From a checkpoint of a small transformer trained on Wikipedia: 5527 steps.
MLP neurons of a small language model. Each row is named by its layer, matrix (down: output weights) and neuron, and shows model dimensions 0-255. Each number is 500 + 40 x the weight over its row's rms, rounded and kept within 0 to 999. Numbers have three digits each.
Before each neuron's rows, "fires before" lists the tokens most often just after its 100 highest values on Wikipedia text that the model never trained on.

fires before: "\n", ",", "s", "t", "A", " ("
L2.down399:484454522474524482562462547509499467441486553566504515480496554448493491502566507496535440487534524522479540473488503545479459402477523571474529461497470508479560503418469476399531506551512491461510483436580492540530520425575463552436543529492431488506483514466502536529433560586495523563516483508530478565492549509525469558540459549517500543600540496480503429500509460543551456458560525532505441521463520493521501536543525538521499508516463411515543399439518544538472522461464491546503483506462544479503521467509512524491523517404455452525527433525487445492553491460497530555434517383515460551453489533553457504497568515526474497512516495448493511500461515441518401536486468483558528468493508473582485560523535536444450468529505500496451380482489492498529501473484445

fires before: "2", "0", "3", "5", "9", "4"
L4.down532:545502541573459539493440511491476498482501552546551474521497454538575505505517535569416476469536491490489507508520463494510432551477449503463519465461548482504434485518495524560456527425498473486465429447517534516440515509532457541544539414479498531573544387480460480535562538426429489590450497531492536477449492424456454518573434499507496548458536450555551506487479553483482505547514561483521542467517478477495522500505489459507490423555541507573486523431504475473498462432454570514428431484563456478499520435520502497494473470487515498487486450547531477517495580493449426507482529430514449480535526541474541474404479559519487452490464492521547526515556487509497477504480570495569521513467566514517495525449469534499514421510485529547543525538480469551570520519543615

fires before: "y", "0", "e", "201", "200"
L6.down369:517522460537484461555462503529499425502603419547498513500564464554534528524521533507497511534537531512449455448521519539540476499488448420497583563477472492516550482422501516457535423484484416567483515542485483418535558518516487458456552521533504498508459450505464570568552549519515512480469460518579497493513518577503480509471516476504462499543456519526498466450468459432545443483492451487461510469533429529504505463517515495552540478462503535487514496436455490494454550538470472506540582572523442466462499463477526505557550531528479465483553407511484457475541528490509544534491458540585468460482577501554446477496504501472493533491529466562483546526487539507534572530493405470483492518488446450546442464428505549479448472588507432505530528498492416467396510467520578

fires before: " ", "0", "200", "l", "r", "18"
L6.down829:488466518501437429509480474495522480466542423492498507467424440511495416474401483474524537551484452553522500530486514484497517507463479573581503606413463478502509459498540442562523505476541499440481502583504490522566513495478547480483506486492496429498493516462396504484552426466502557477518562555560447550490564446523541522544474469453458485586523541489498521449520499477472539533446505485540480496537499464499517497455486489488470505589544541459552507474524474530582524533534505514521475502541482472517480444496591505442517514514477554548563577481550504545470495462495497511486436483538517470550482442456456502533450553489606471471552475510493494498524497550506534506507455525442533485448473518593457488494533505490521440454516535521594477469523374552494422488501446

fires before: ",", " |", "\n", ".", ")\n", " ("
L6.down437:505603550495479476444482495525444467471516472470543530448522457507474505525508495569473544472460427483509524484495445520485451512481487578521506501522501425452474480518473463515481527504474477404502480476503468573515465455502508608542463505462476486488511510572586471493463524535566479483547490427457520522450453473511522508420529499521464543546447487466560472430451455446518526544512497491539500509627460510472505556544506535452480543478500559504358540490515495530525545510447464538495528502493461505517560599500468487528493548560503557522527538494510458476436427472482447465518506558548559526477463533488577482511448506489506544473530530552517444481519479446566493474533431494461546532482510487543483548423525543466519485563493442542471532525362502514512557518485543

fires before: " |", "0", "t", "1", "2", "3"
L6.down968:484458482449569572487534507532490554502508552436434445483539534572524478459492484499505450462415421534547501564445457487522469553490516426521534498459543481515528517464456465555588525546488495493483421459507475420502526459468559527575464522480516501485490517446450495527493520515501497472481470502462461540345528455506443453477486462445526525524448558466470479517551470512478545504554522640508508487587543499507472487495466482467470419553461486518497473514459497433584481543520467505556540574559479469488519531498478435591564507447459457485419488580485466530515530502475537534456448505529482535524619495433500513528507495490565496438530525528533476479518507491490517564490517502468547454488474527527513510554532516490504482539540511547510462525488525526473465478487442

fires before: "et", "any", "le", "os", " U"
L2.down555:502522487479580510519427453550495541467560494564481455505521555555506510475538500514546442468517473451488583499454460488532519445512570453471519506463522567439456449521430535494466525527533473460460541517511461559565489538489457528574561459527480544517597445533505516512519435477496495528431426539434482474536499499529421523496501528491477538476496587474501455500522543480486417492493503513454495550484443483542623497596520542523459448447516507492478539477425464519490501513415526522431558448461499525456487426448515522467507514479480541484504500557524542578512476475524519524472460539519540498500458558495462450528507519477457508591501433521544546536457521476420451514454575480429502504578489496501488463466547456541544448559452503513517507544501439544482488485485424

fires before: " as", " to", " in", " by", " for", "ed"
L4.down889:506478485524534534458458486529488514560479617510485478462464508465451473439489504521471526515543533514578496468501452526553526498455548491503481451548521474525510477439515530500462515586511475524519570476466458483504530503428483539421487559506511560498548467522430527516453515464481491534421492521500529494454547479486487520454343537511475519425512522468533528514487517522507448510528591503467513487546449507456581451410523539536483520444591524493496449520501531573550406454495537589484469494448483530514496482424510584524470526447389479478455582480504536493533488586483473468485488549468496514564470540534537468511516457492484525472410507522508510475478564499461533568476492542482563558498519480492476490483453461495480471500589425546452506548457471497508559492537489

fires before: " ", "=", "-", " A"
L2.down557:481537516470558478507501530473389498521452559432492507486431564537496514462484515501468573558499516503619443512516556501586453472486466474506525469500495505532533526450537537531542428505504503408546549444471495512458478555543474504468518516554490504531457518511502485509452453479483460546521517482498496451478447529476363547480512523563502501484477429498575522547569480479433459542477460473539464519490500429442505528551488507459479452538442506500555474451481526455508470598527494430505497491470528485411479465524501471473490576523520476511541540504471496505512538495620502564479463483514556485529530554453500492521565488506494563520536545481523569509573525538480497570498437493460459513491508481464527482543529460503522469481601504519435523474407411469519551459467444

fires before: "s", "b", "ic", "ons", "ol", "rit"
L6.down966:450463537495515507514491541615443479566531458521546529571491517535525487478494576576462538503391492501515482505541513562500504503507386499460477459557534452524490508508476532503558471532537594409471520540518511500515536546510516452495469498417494427531510516430419477470511448479516481513430494480552550501538533477580390468470439540493487481551506529573509596523569571570473524531468538497509491546475520455518454506516500430567507503520492511488506439512527442519523468506558481525487461528509414501470493504466402473396616482459515429489482517496454486530479520506468476531491469511496470500453502492529521528541399474483456488492510420501448508508534493514567483490528523469490474474462487478510498496553556452485557548483459482503435500509504529492441504533529540

fires before: "-", "s", "k", " also", "t"
L2.down830:526520439481479502552550552554554496534543457505579457537524498472463540462471521465514532456503514513509485451482512475544418469544499505424521465554472526496502506518499515552550592553463508469500572504511529438484558473497420455553543529507467502489520514471474540503448464457392534468483529494545540560509526574482506496517482488477573540434474459528512498450574559490642558495511532473512490396435482546523509567580474430472422496529449474526439480563495523449405457513538496528449501511518523432473486499455508529525568452439517458477470506490450531527545444498513460526524529480526495438496483521505488450436505443533502532506463458418452503556540564529508492541513532503505487506485569529515482485481489516510536504369529474482482479475486501404486529485550507

fires before: "ad", "al", "ent", "ire", "e", "are"
L2.down321:466489520507545513476500516535481550478536522488516534509497514505494467467498482508462523537451509484560521524443556567403465469456560432477568498473497525570515476462544541493415387439494488507483540455497497526496607481389487456542496502474434463519486529567455505485503543587547463556483491537498504419515526520510533496485489564488505493504448501467485478514473458464541547494515514507541414578474492485452558483560531505486495505526533554499532518480561530506513536445485419481529450524486453496511514530515448455542495481518470444432495549561436512476601482440512516443435498521481505464485463501465473460545479558573576405524399519479506528481524532561514536424465537444507569496455454466471440525498537515508535577513432459543437540517539560475542500528508516

fires before: "s", "ra", "her", "he", "ion", "ug"
L2.down721:437537518496552546471480455533473529546471533508638550555468516503487535454516444535511516472456515535402581527471484554497504457479435422442496498453478521399508536496454491536449465514480530477512525531468503510516468495470476521481499473539526493502560489497507454586492535481552452607525473468499499461499508520480530530540503483536476478498564512563506445483547492538514546498506508477536524535555566566459470512497557530486541434537553518472538507500514487489530533505514548525487538444567553413490507518520480430452488507569528508454503529492522535444465499484448484454555453406540444544434515490478503484563567480523483447535553540557425445481471509510533520421477406478557501460482498503476467446577523488484407500446419523532520435464549458513469523425542498

fires before: "ent", "ed", " by", " in", " for", "er"
L4.down107:443521464514519509513484484531457509515509532439529491517530497480527498419514491491460530471501472519447458441511462587485497529499535451501452488514438517488495420554565492602496496472582470526548534453479495469463525461485540480507560427485568457617519478506465446546528531484537537536567555427485531523527503460456503482453446524535451494477468508500557504516535540473533465500483524506476506599513425500508544468515449520462466546529502537509464583608487515436494486513376479508556442505527541461493465447489547545544506401556561485496539538509477458498468480467480452494579481482523520506434448498551507484518507482572506494505572499496457477467481558416473520544445528565514533505573478482459507490510446544542407561512464499467502557486487467461435502467555570

fires before: "S", "l", "p"
L2.down160:585501485528504482506489536468520476527497529468468474528483499415483466552543490480517528453461518508490475430524500495482546412445442537439457529519563478512568554527458493473516489523425491532505481450532482510480486471531470510514452517491476488489480508484516479453485448486580552456502497464501505439445493488536629432495483540506513537468545453515539544465557498476448454539490467461533503457621470552492569476508485535555516456480524474515527609453495477485495505573448446475522473512473519557418511483487504533511516537490430498518562525458580522465515531570488494502503516577518521537529518465570414474549471386511504566458498558513478491452492469488528498452469491473501545522504434517493548510538563466529532612524522485455481550456510531495609399433474451

fires before: ".", " in", ",", ".\n\n", "s", " of"
L6.down673:511561489523495495455544531488537520593504503490500502426439538472489497453463569501555513513527497473512578540459586535454497474489447513467453507492525528450548525504506462588439566428487535536536484474449474450505498516466514401562553524481500473534545504536389459487513474516485561489508459543500511523438505517494531553475477511470506521575454492500463532505574469422512500480517487440468526497528500512547535557405553572519510568482531459488537486540521414600553474476456560478470559544494501465508510507518515528494631506505539505482558445446505504470484521441437463537505552445474438561482489527486491531499533407445495488496436527482482499580465514505463447460444495497509447470520441500487587458503444442500480490461429530552561524534485513509476469534466475

fires before: "f", "vel", "b", "ath", "a"
L2.down979:437569476488482443517495557544521533518490583483438422483493501537539514534543503457523556590500494478465522502526510499525433520549432533520432566522517577477541460511517487455473495460534428496494508468484486568430494524561503587468417467516556485472491523543458587557493480479469469481491520568432476474443457472508462471524506512499549523519476468513459447508551520529512508454537483537494449600539482503451525527443469445427486456514510531469431529490477505475508492565450476476459488505488551566531487528469524560526495445457539484472579480479466491499516420498486514502570473536544534623506599538474482434548512443494412480425544541481537499529515538500474488472523500471533535508496470564504513461519409448566450469442484453520509514472457502527601499504494501

fires before: "ican", "x", "k", "ph", "v", "ment"
L4.down528:472501543610512487534506464472561517479505467497492511406457513514492518465412475491532533517482581401507542454480526483510472474530573472452458513487520509552560474517557497424480461534484483575522501512503463524477518558508570522523516528480481430528573438544460468491546499479512510544491488495525501520403500491510530520546537492498423479521504567544480422451515447501519489482421528474534449473469471450527516484501544485476464506459480504430609497545529477507455562519521547460523511552514458569539532512525411491499447462632430454500566512493506428441488483477470474541572539528535496502483462418492431475444491504466496460554537537492479469470450528508497513507489615494500489488529530435570554520457492513495560462469450534534496456510566560477528497455544545

fires before: "i", "al", "um", "k", "f", "us"
L2.down159:521384480506531513488465462549501514463484498558472552483517484544473564485492515500489526539484533524546509523490566463527530443450470449565464491500570468482477505512550500442480547434485480439493460528483482535486489533464530427579445449534528570415520508545474532470441542488529521463533533488548478545416582497440552466535458534558570518497480594518517516488534496533475482601433501547539508526429488445504543535495494430490459535517538434525511510519485524547516528505516538440496460482426457540494503524481541530515480454448473540476459537512533496504542485529535487429554474472465480616570471552471457493502553455515426467524525498478484467483525514517592541563477479437499447454507455481459450442409579496505511479465484538488453514501525535538400457551471488

fires before: "ic", "ican", "ri", "{", "is", "el"
L4.down892:469566449475545476549505539475495477490506493535519556505557550417544498430410491476452565473444542494497479574446465568458510475513432542505580524623516572537482516531447498482543522583440421548554459534475485447549438534511569478475510490467484494471481443517509511552479492500478495500458487564471457469464473483504441512522525480442476485465405482568516524461487420500527566453507588519488442543539525445510495545504548517478531509476499478489581491515477591480436472454519485390530451462493511519583555554500526480550523417455500498493501521489520484461415533504546459518548479539496568570549493508509485466453484498496507478567492498495449489506521535547531502517438500485499551481502476513450458513435570521569488502474539452493462533473537451461476496532482504

fires before: " ", "0", " |"
L4.down883:520511444441550576472545508473550531549543521485534465476518530493438525514484486546480473437513495480520542488556537443463547465456492517506529440459439452546572496509552520497522538499546572544485539492541522496483482485496494493491454467481483513457556502510559566494408531500560526531540486511474506502462563468484528339440523516484513576558569554506491509496367429494418572534542495566563478463464522474438472539487513505619514508508506485426533571503459488564549506521480519462474518508491464557480554545497478462570536524504493514462405512466522501485508477464509502482506488482445534542475521535522455485517549477515542541539444524486416465506469501397431504445475427492447567472475442503513514444489468514449488485496518436479479560507537466506517506518470482

fires before: "{", "S", "p", "}", "T"
L2.down71:452491503545535581383475472496501510474564538542575569434573468467528541524518525540496477479481520416511504491512569465512522440463462605428524524530539475483550542531468532532554482527499490521443541462504502422465504508506445458515491468447494590429449470524529526539510449540490453564453472491485503475439557455559518465482516539420513498497512520489565549509508480502438429482478485422541499427599536506554509504492533521524527564472474551518482519478459512493457465490451474523555506467504429520501482505528518478541500503531459483546533502540432502423506521535506515500496491529516566506514477526538467495485528485428547502426495479494428542566518459480541443472514473458503521542515502551535497587561484439516568495516487560430494497485471465543445413443397479

fires before: "0", "4", "3", "2", "5", "7"
L2.down302:542485494469469547533468413452497493523531539444422407512470442517517510524524551463557431445538511459551498520508461474496523501516503489504574500459457468490535510529439443429519543494502518498505458558478489539494468524534437513482532470511496479545516421517420518521490487462502458538502536525530425462565510463551459544451465481480504501473491510453410532465552469432489519500498436525564569485513541475500402548488549480485454509537449471496530498528487600553557453508491538519464512519518523505503470540523504546484503462472500532545584487474487418522558441497455461594485495473544419453460542487564427508473484498489497521493508508434540550585516544504510588514492482530529552567566517416484541493592471480527448546519486499568520532505507448557478578431445479

fires before: "r", "u", "ust", "al", "k", ","
L6.down138:521540583405500429583489560448447475517535461518436558507605506545457549525527520453458465529532458419451528452560577515421456476487460432423519533470497523533479546526626498484482594530467526466521571493476474449498563423521469483498511456540507536476482489519497476489423438495539497451512509504464429526512551463481492531521520539536511506598506513528504581430474543484534491548518491532480526571508535480461505573449507472472484500545499423489469509428545477522505505505462465496513534526476461491527519523508536490607510531463471491455578480496532451576515457439498514465530492453538526518503501492433574526463496538490507483442543531554500420452473457475517481504531548481489525472467503457465474530473432423506495462479532475475542453536514531529521476533519498

fires before: "er", "ic", "is", "t", "it", "f"
L6.down306:472486485580486461571433456464491453511536501420449490550476537481505520566530453507505485494478566446531481460506472545471458518496551491485533472578530506439577437592585499459462508461470529490459457495408492547562448532505476500507422452469451528507506483494475502491510472508510503499488476495489458493500525445526450488509512446506511517465496540508482565469518559507529483471565486557565506494503514492524533532535465483500551475521446443490544482485438553500572487503426557453588507442512498519585483467506590491519510519457429494485529463486542492498435492449391471573483498495460511498551532485502449456549534471540404518549534524453478475478441568472554532508494470521517470524505566423562563582516482476503502516539426520550590577477517436517479544443560506

fires before: "ow", "ab", "iv", "ou", "ost", "one"
L2.down821:512440476450493494499447445491515525519506541485499426479471432498525465536544455531485482477435515478573458525466618477417460520528500472552481479453543553436404539494508498534481469472531454483556443515523487509518567488503505547502558457497444524437578520536514534473551561447505491555511518480496486496463505473440487473420515502441554489547530490501526486526426512559542517520465524563500475565510606488416518490486615523458508454497487476561446459567561535513538518527504492445464458440574591483510492427458496452479472489501489440479416534489516525535489468487505506565491469464620466560508546517565484529513483426498467511560432473470454510518500492512460494550557535537527479513560549529557520477489517469490541499479471547490470499538452474465510432540522468

fires before: "ity", "ra", "her", "s", "ug", "un"
L2.down266:468557493461538514454492546499483502544446529434509529435482553519525553519528565473510504516477542537429535499452513523434456454383502453474414513511460536461481499487510518499512500462473512491456527444457461515561541536462564529473488509569560545570436549510519446484510498497526468541494477532557465491510496456484444556527533431572500491503506490507493432507580443525512522505476498464425538485520558572421400467546553462518531467460493423454481512535506503521521550524503583535515473451474531532532506551479493444501469513549532480510529482500422461489456581516429418530502479497525507467530539559521563437572551411493475510451550489543511513509529538499486581512539454436569491460457491486561533503478601515493473499446512547529526535503468426497486469473512424

fires before: "et", "any", "le", "os", "an", "ut"
L2.down8:519533525495490507422443516490458500486515545518505552480464526437477524434521568522503452545425531463471470511523507487511488517521490550447542511399490548483489500523480417467486521462490456501438535478588491535555510421484439496485440565503575471509524542520510481541509468497488514555460527486514532490524440592533528503558511485479483473500500459439487626451568529490521491538521485533609559510482492552495473493539462511520421448473547472517536458505507441532514415492428570518444528416433458543450544496600481609475496543493532534479485489524579523534455499501469471527426564491463503475522526542486514482480435462488485459525502454559494476531488554564490554487460460561527484493503482558471435476432452540495458445547409484537524504526535482516467542488499512

fires before: "s", "es"
L6.down732:498475494556474504427543537483547503527520446533433512482481502436496470474519495526447507488488516534481453483594466494449461458420461507533484527482469516537524519439493443505503555505501556514461511462530422526539522490532463504475487436434452503460570535524452529465537413481498519546566558466522629532537486471478469435468485531501544522535532560483488508495555490478517492599509499473485563513547564530629462528454529493511479552520519453513433489520489481549556512472536531539535476485476424554490544500522507480565502486517540504445504479508560399518484535466460425442576488493473509522569565529554499478483456526494497445573440490530450540586487499542475511486547484480502473551519481491473480498452480444405446436533412491482511484620472495476490486510507471

fires before: "ear", "e", "oin", "ro", "|---|---", "ilm"
L2.down397:482498488526448470509496507497480499501456416490472536513524497446566543518540448545500516510489532535518470480520486476546500522484450507460481467542504494517468510560495493648595461565469468568479501433522508449451549458508437468513525437449497533514513524432498418506461467513480524471472440543472526449469475448508501497460473467485473445568506518368517502480541546467557521491540560516518553482490469455516508465408553454528461463498623570521417537548409491531477495498537534543508499460505516555481511446529518535483518546512506503547457461517488454515513474490490508485559464592551463550516459474564561471513411499479538498540544486485541499577492521513464474515512487504486524482499532499573438491513461498559481430501581448489458589477450528526453537550576467

fires before: " ", "ober", "ust"
L4.down373:505519539531498460548527474486520519486569566442517513503444407542410538543522521549492523468514581529535531529526507501466466613459496523519555555464533531501574476467550470493445497540502525525477510420511439484494550493486484447504520489449476430537515483478484437506546504531449498544405551540566461487455534542441498437513448479501381510456449492486480480539509514440490494542452466479438505499488504454448507557504525497532420518477505498530478552478532509471513455562437551470525587463534513390485538481463459468580538473483477498560526493550527467514497531478533458460512493516434515447579551516496458457557471527452554534479430522488549552474510502500547555432504536453461431540545562495479517534483492429495472426531512475527530498522461498531532552541450558

fires before: "ther", "vel", "b", "ut", "per", "ath"
L2.down417:549439547448435457471511561514563494437473439536543480435522590537571504505504546472441533455551449436461508527483516471476506493507456444475447509515450553409504517598520515556518494478519416455471491486500478445480515526526507532480520443523535442394507576542496494537498488470434487506509479523456510549448518478529431522540516474443504540496523498509508554525532519451504495519484551472493541523561453518412623485505493512476520559490523477464457500487476426456557507544556497473429511501472506442513482519561539554530577488499517549537510537422500541492506464598548502530464544505494520498462492544551590515495489460451502463475593528515480449475504508543504532490530449447524460532436534481508441464557443451500504465496487463550446597499545449525462514518467493

fires before: "l", "b", "ong", "ter", "th"
L6.down876:520505513428460419474480478535558513528463501462458531473509525543498478524488557566471472464546537577533513410483493523541560501497568463492545518521461506488492542417489454551420582531532524485451433510505446507538477510500458442443481527508503467536444442557489452499414508565434484444480496514462493460491568503539542487559493538530492433535462571502499493452539511567446542550399481549477506487450438438510510531555522586493494520482471454507482553419474475476522509518490467452511483476556538549517472486515496442524489514450571500416546469488526531469542511512521448531473522504510526511507470488490508407556539530456480606415476491529498505531477510498504532575574480576500559539496480495469456508482609496459565498501468509475532416498459506553470531496448525

fires before: "ow", "ab", "t", "ah", ","
L2.down349:566455487528462555527516506583478485514426523468456579557491463525496439485464440555528514476516558537420445475533477497529471494536613447526551491403406420412474459502450460498454515510575528585504415466553512486504500519453509556561481506533436517473527454488518430473469523507494472536445494543515493502500461495475522495539453481447513504446554525495493476504447503507528529543550480522524539509526479422512528553447555452507428516485523465512486474551486450500464477540522541442520495466512530546499565593513528527481542456509526513501476494483528603503543496523522542513567441498528557448477470509510488515496421481486535570500473482442466468493574453498516525506432554472493483488491456577540469526517540573399485481483440463519498440528577511503479493494568501

fires before: "in", "iv", "ous", "im", "ing", "is"
L4.down984:537493472526591553418473504511502459547518553546471461547497478555483491507500445461511489623454535586512536527460445513513445452493490442534557406429493542521399542475484472540531456477512458490525431514489476486418517518495555561483583549528559495528472484516500515462460498442499489553481496499552449550501482509514529430541443499465484545518523498506468465516454525471462505448513452466501538508570589608464481523547513551506450504508541516522553485445556525489515427537483451528540427537591468496419551485519491527470526450508492497416464458496497447499471550474545499507455530512506491523466478465498447536481447534493470582530560422560510526512489458523510483446515530514495407459483525497474532472468512507465594568496543507527484450446498508477519516555517465

fires before: "ust", "r", "al", "a", "en", "g"
L2.down618:499533501559470498518490527558461484542577464526474532452530474575512436445586479538533492464492489557528518438455457548452548489449497481524435476589510486485445479458462459518504462504469432590488528443471500541555495536481483543481460505533476509516543519472527490411481523494454527532434461526478539506475528447460472555513604480498485553512468449575501492517523508485462526458473556496478468585477513527498413506498466523520533562520473487523553458449486511500489537513451530482495458600584473493467467537439500535428433490498512560511488495478435392526466534448490498445512479549523483529494548542476448492527457545526513499553474475518465537482592451456562557491539455508458383539483515467557543524549472475483435481525523543543464576450550540494555464536496465

fires before: "st", "f", "ing", "en", "g"
L2.down1009:481627526492538537512528516498465522565557468530434485494534530514477505530507492513471479533506502494585518484413488398550430464502509479585552458450538492451462488475461483463544472476470505490506514470554485508545540516505397500518501518389537515521558555546453564502479513569445534506503455552381532495531476493433565447503479476465519473538566489463450509460558447452456434527471460545492479558523558533551489512554541471516560510517447568526559460507489457473502519479536470470516447474485478427452462484553494530496461490539482486448530515540537515495483483525529477537550495525501531544452487492480581506515444542499426481539526459457459441528554411554456509480480462400562488527431471501511522484538466521522437451523506515519490485525539514537448532563556487

fires before: " ", "ru", "ust", "u", "r"
L6.down390:438497484442551474485540513518469519474434525461513474499442458536511511524565551507528536441536442487464516479521471567516530518515538515465473513515497457489536471424451533563471455519492477524479444483545476561477525498445487487579517527514510498506574495428579484491465499478529481526417549462448484456498455469468498474559446482541493481446423547530452462563519491495515507585485524512511468557443514488446517532483534468589540558522467511462548475472492529468481479533362597512478577507506467488445460515474484502539453474529479548518517449544554465483508517553452501484471494553423492491547435491506508517493413457522436529528614485451539512448551481461559465531482537567494558481506545498477488577512543488446434559552490541552430492556551459505562536472547463

fires before: "-", "el"
L2.down435:579518497438448478598502517518526593461566482464453460522468559518493481497505498486481491518482536473481482555450481514514444505481469390479549474480520543542499600572535511490516488584487450444509494444458501495505486473532448455521550442530528524526545481548605503438485492555453500465476459401507486565528485532452478531444483537515543464487493485569479534498530471548529482507487535464475466497537522564494469504474493434507464538492474449453467471514484574447452452481439478491465462612457567498494498468602543448452549508504526455427501464547439528486545525477451445501488474508541528415447497517590508476485537451485516531529588519502488480524536552490531472502543460487445485483518487537475492542452520575477513452521610527510463585539460507505520515503492475

fires before: "n", "t", "ly", "st", "i", "m"
L4.down518:495406478495450519481465447463546515413552429569484532513540543497562515541468473508520530568514484429543529462451426503472534437458483517579478527538471487480523511475533500561527507490481508562475465476506472496472495470392490534513514493603544529528492531564463395553540504506507482577521556442494474512521475562472493518459484495519536510505438512462427453502459465545563505559392467558566545483500501509472557499551562531436402482449436546563486549494481467563496466475527469487535445454491521514471548464474459517488461516471511435488484531483547510557535465530477478499614530523502437489534515509523530458501542421499531542485455507496485453563552500473505506513504502564524464478531534508490559432516536512485484509417437456447513470530513519423499552487540483

fires before: " ", "il", "ember", "ust"
L4.down318:468458501535506469493491370436495531493536500468526551474458479545498480567550534536435450508521484470538509506565418510494435576519445531523532543497526479521439511532468491475429449533511581452477520453448530472528473521431442512547519499480540545501514522485511416486514446483474497482453544511504461525445517524481562493508501461393476525536497559562520482521534502468479495592512515545452533565519522486478468516570546526501555509514514501503487432553498485448472544567481498508559548470465529518425483435484555458417503501505528520546522497436550516451525584483513487482468469523477424517461475553535531399479497509515392424455435492549528441499457501498525552555528471494429471510490549600505509558445540510497557500475586528557516507495495512515524457479451514

fires before: " ", " |", "0", "3"
L4.down19:541541481510514528488483494460459592573528466480545477493548481429406500448475535517469457472454474488562530544521484499424504469487535505587463496500469445544535494482557506502491460508520552516490568572533581467423430485523503480502495480463502518460473553500405545452510532489480502516569470535530380530477550562494476454437547442448557486471503465493465532509449510500471548491530514526517510443393528484409448516458461564545530542470477476501601484530520505580516574531467491484510542494508495544519555539491535521581532501508509497443494436493512499503444452562565462437563442491517518511521547530485487544487517528537541530554504487464441457490465509494469489497526419500450497431464478499586497506477493491429477614453564480466468502480497529548486497476517490

fires before: "ation", "ar", "l", "at", "pt"
L2.down245:471503573555526486426538505465554531616458541570491523559512523528514498475484511525477478544521525532570562437461538487482523527513473490467511444538526499464460461508470517552512475539464556483496483562536504456523558462514474487593527564478503528417494453500534497563478473507422553449506519509534489431582444467559501508537466481541503486513530450506430468536526496510473534513490528480468517475480507486498466453437502534526492401534480455517499429602441519492441491554496481521485531509520450452387542482445545523492532445461524513466487503478488423467522560493509428521460537540456434500542472478485516392551542505434480472544460486548474492509476512545587548542433504565462501544529482521539463476543524503466515493462581501516484520525569479476490464472438387

fires before: "-", ")\n", "i", "\n\n"
L2.down664:481574429560508507526486551464410543484560474482501503490517418410472471560517513516506482541445516484508461475512556478526433491496475459443524467599481566491483555566542459470621453544526454570542511512529545493452548540542512520483460436519497444513476525558514437407400527479549457554527475451493487534451481497500479512464466540539448478521535522463463491487568539519534462533457518545454575543472526484464476520505538424458531510503532491527452504489494554529433475419544525506509416479458498504499519500456459445487525534505494451508460491503508557446541458489547533523502526461484542480483604466527533516511487449511485481519532511482533488524547524416415471498404506515457460504488543552494487541488445566507572492481535526479520540465584461552497498535543453

fires before: " a", " ", "b", " an", ":"
L2.down243:574504450523497460474484473463544532427501463482523461460516497524545485501520424515461483533479511524527491522570449501486443528498447488534585517427456466507432451459545481460541445493488484529490465456496498542501510409511488494484544513510516551468500529493495492617548522548579528484544481491483561454510484428491511531419566551442495501398494509431500461558484455526468483580448622518501525451489457522529536519551472607535526451509483496557568550434440490396479509473510448514526518484507537461501490507511476506500458476533470516495434474496511510550489435533530573475468415519501449500445522497522536542514500553469501505466464570457443499491546444584489535479503471532556556525477494459503417545489542488484474520497511507577531585473484507467563490521553558

fires before: " ", "ember"
L4.down907:531521510441521471542504435505461551498542492477568538516393437569482509545535499532452486464514552500531505527445489485469433568553560495552479538452523459491479502483548447529488532495562464535497535418505524501512493520479521518584518388425506512535563496476539430455563528411518475558453590496563527443484527504495477474526505492474407568447491530485443487536508516532521508588450475561516466536499490435444518588504583527521500480510491549466504504535453542464487532586484519488534554529525517441470499480405498472530520474474509521534540478491508473464505484537497453418455570529483425481489527569462522440447476531515554468442475465505485467500472541462557509490526476479387459516491550479467476547424488509501498489493474522558495516504481486523510522531404531

fires before: " ", ",", "er", "s"
L2.down114:506444497430494554546538542463512551450525560507502464478425488520407560514511537536463471479467475522488567455506508454461504514489505549518549523516530555451507488391500465552467479533564495472487466506512509499444513559454487521573478481530463507575511517483523452538554472513512475540459500503507484470526515522539445521504506415504421481548459456519445549493486508442511559504461595491454542468445475499418466536462477498475487489437534537523485496465486448530497510524391578484444552464533526409479534552482551514460491510533535526499579414562561496483495479475531520447568560544466558489534543511469467475505488476415469547568465540426559538506529490538517589396481483482526498469483546473494501551509542493510510503585466464460442446473512512495515522550473580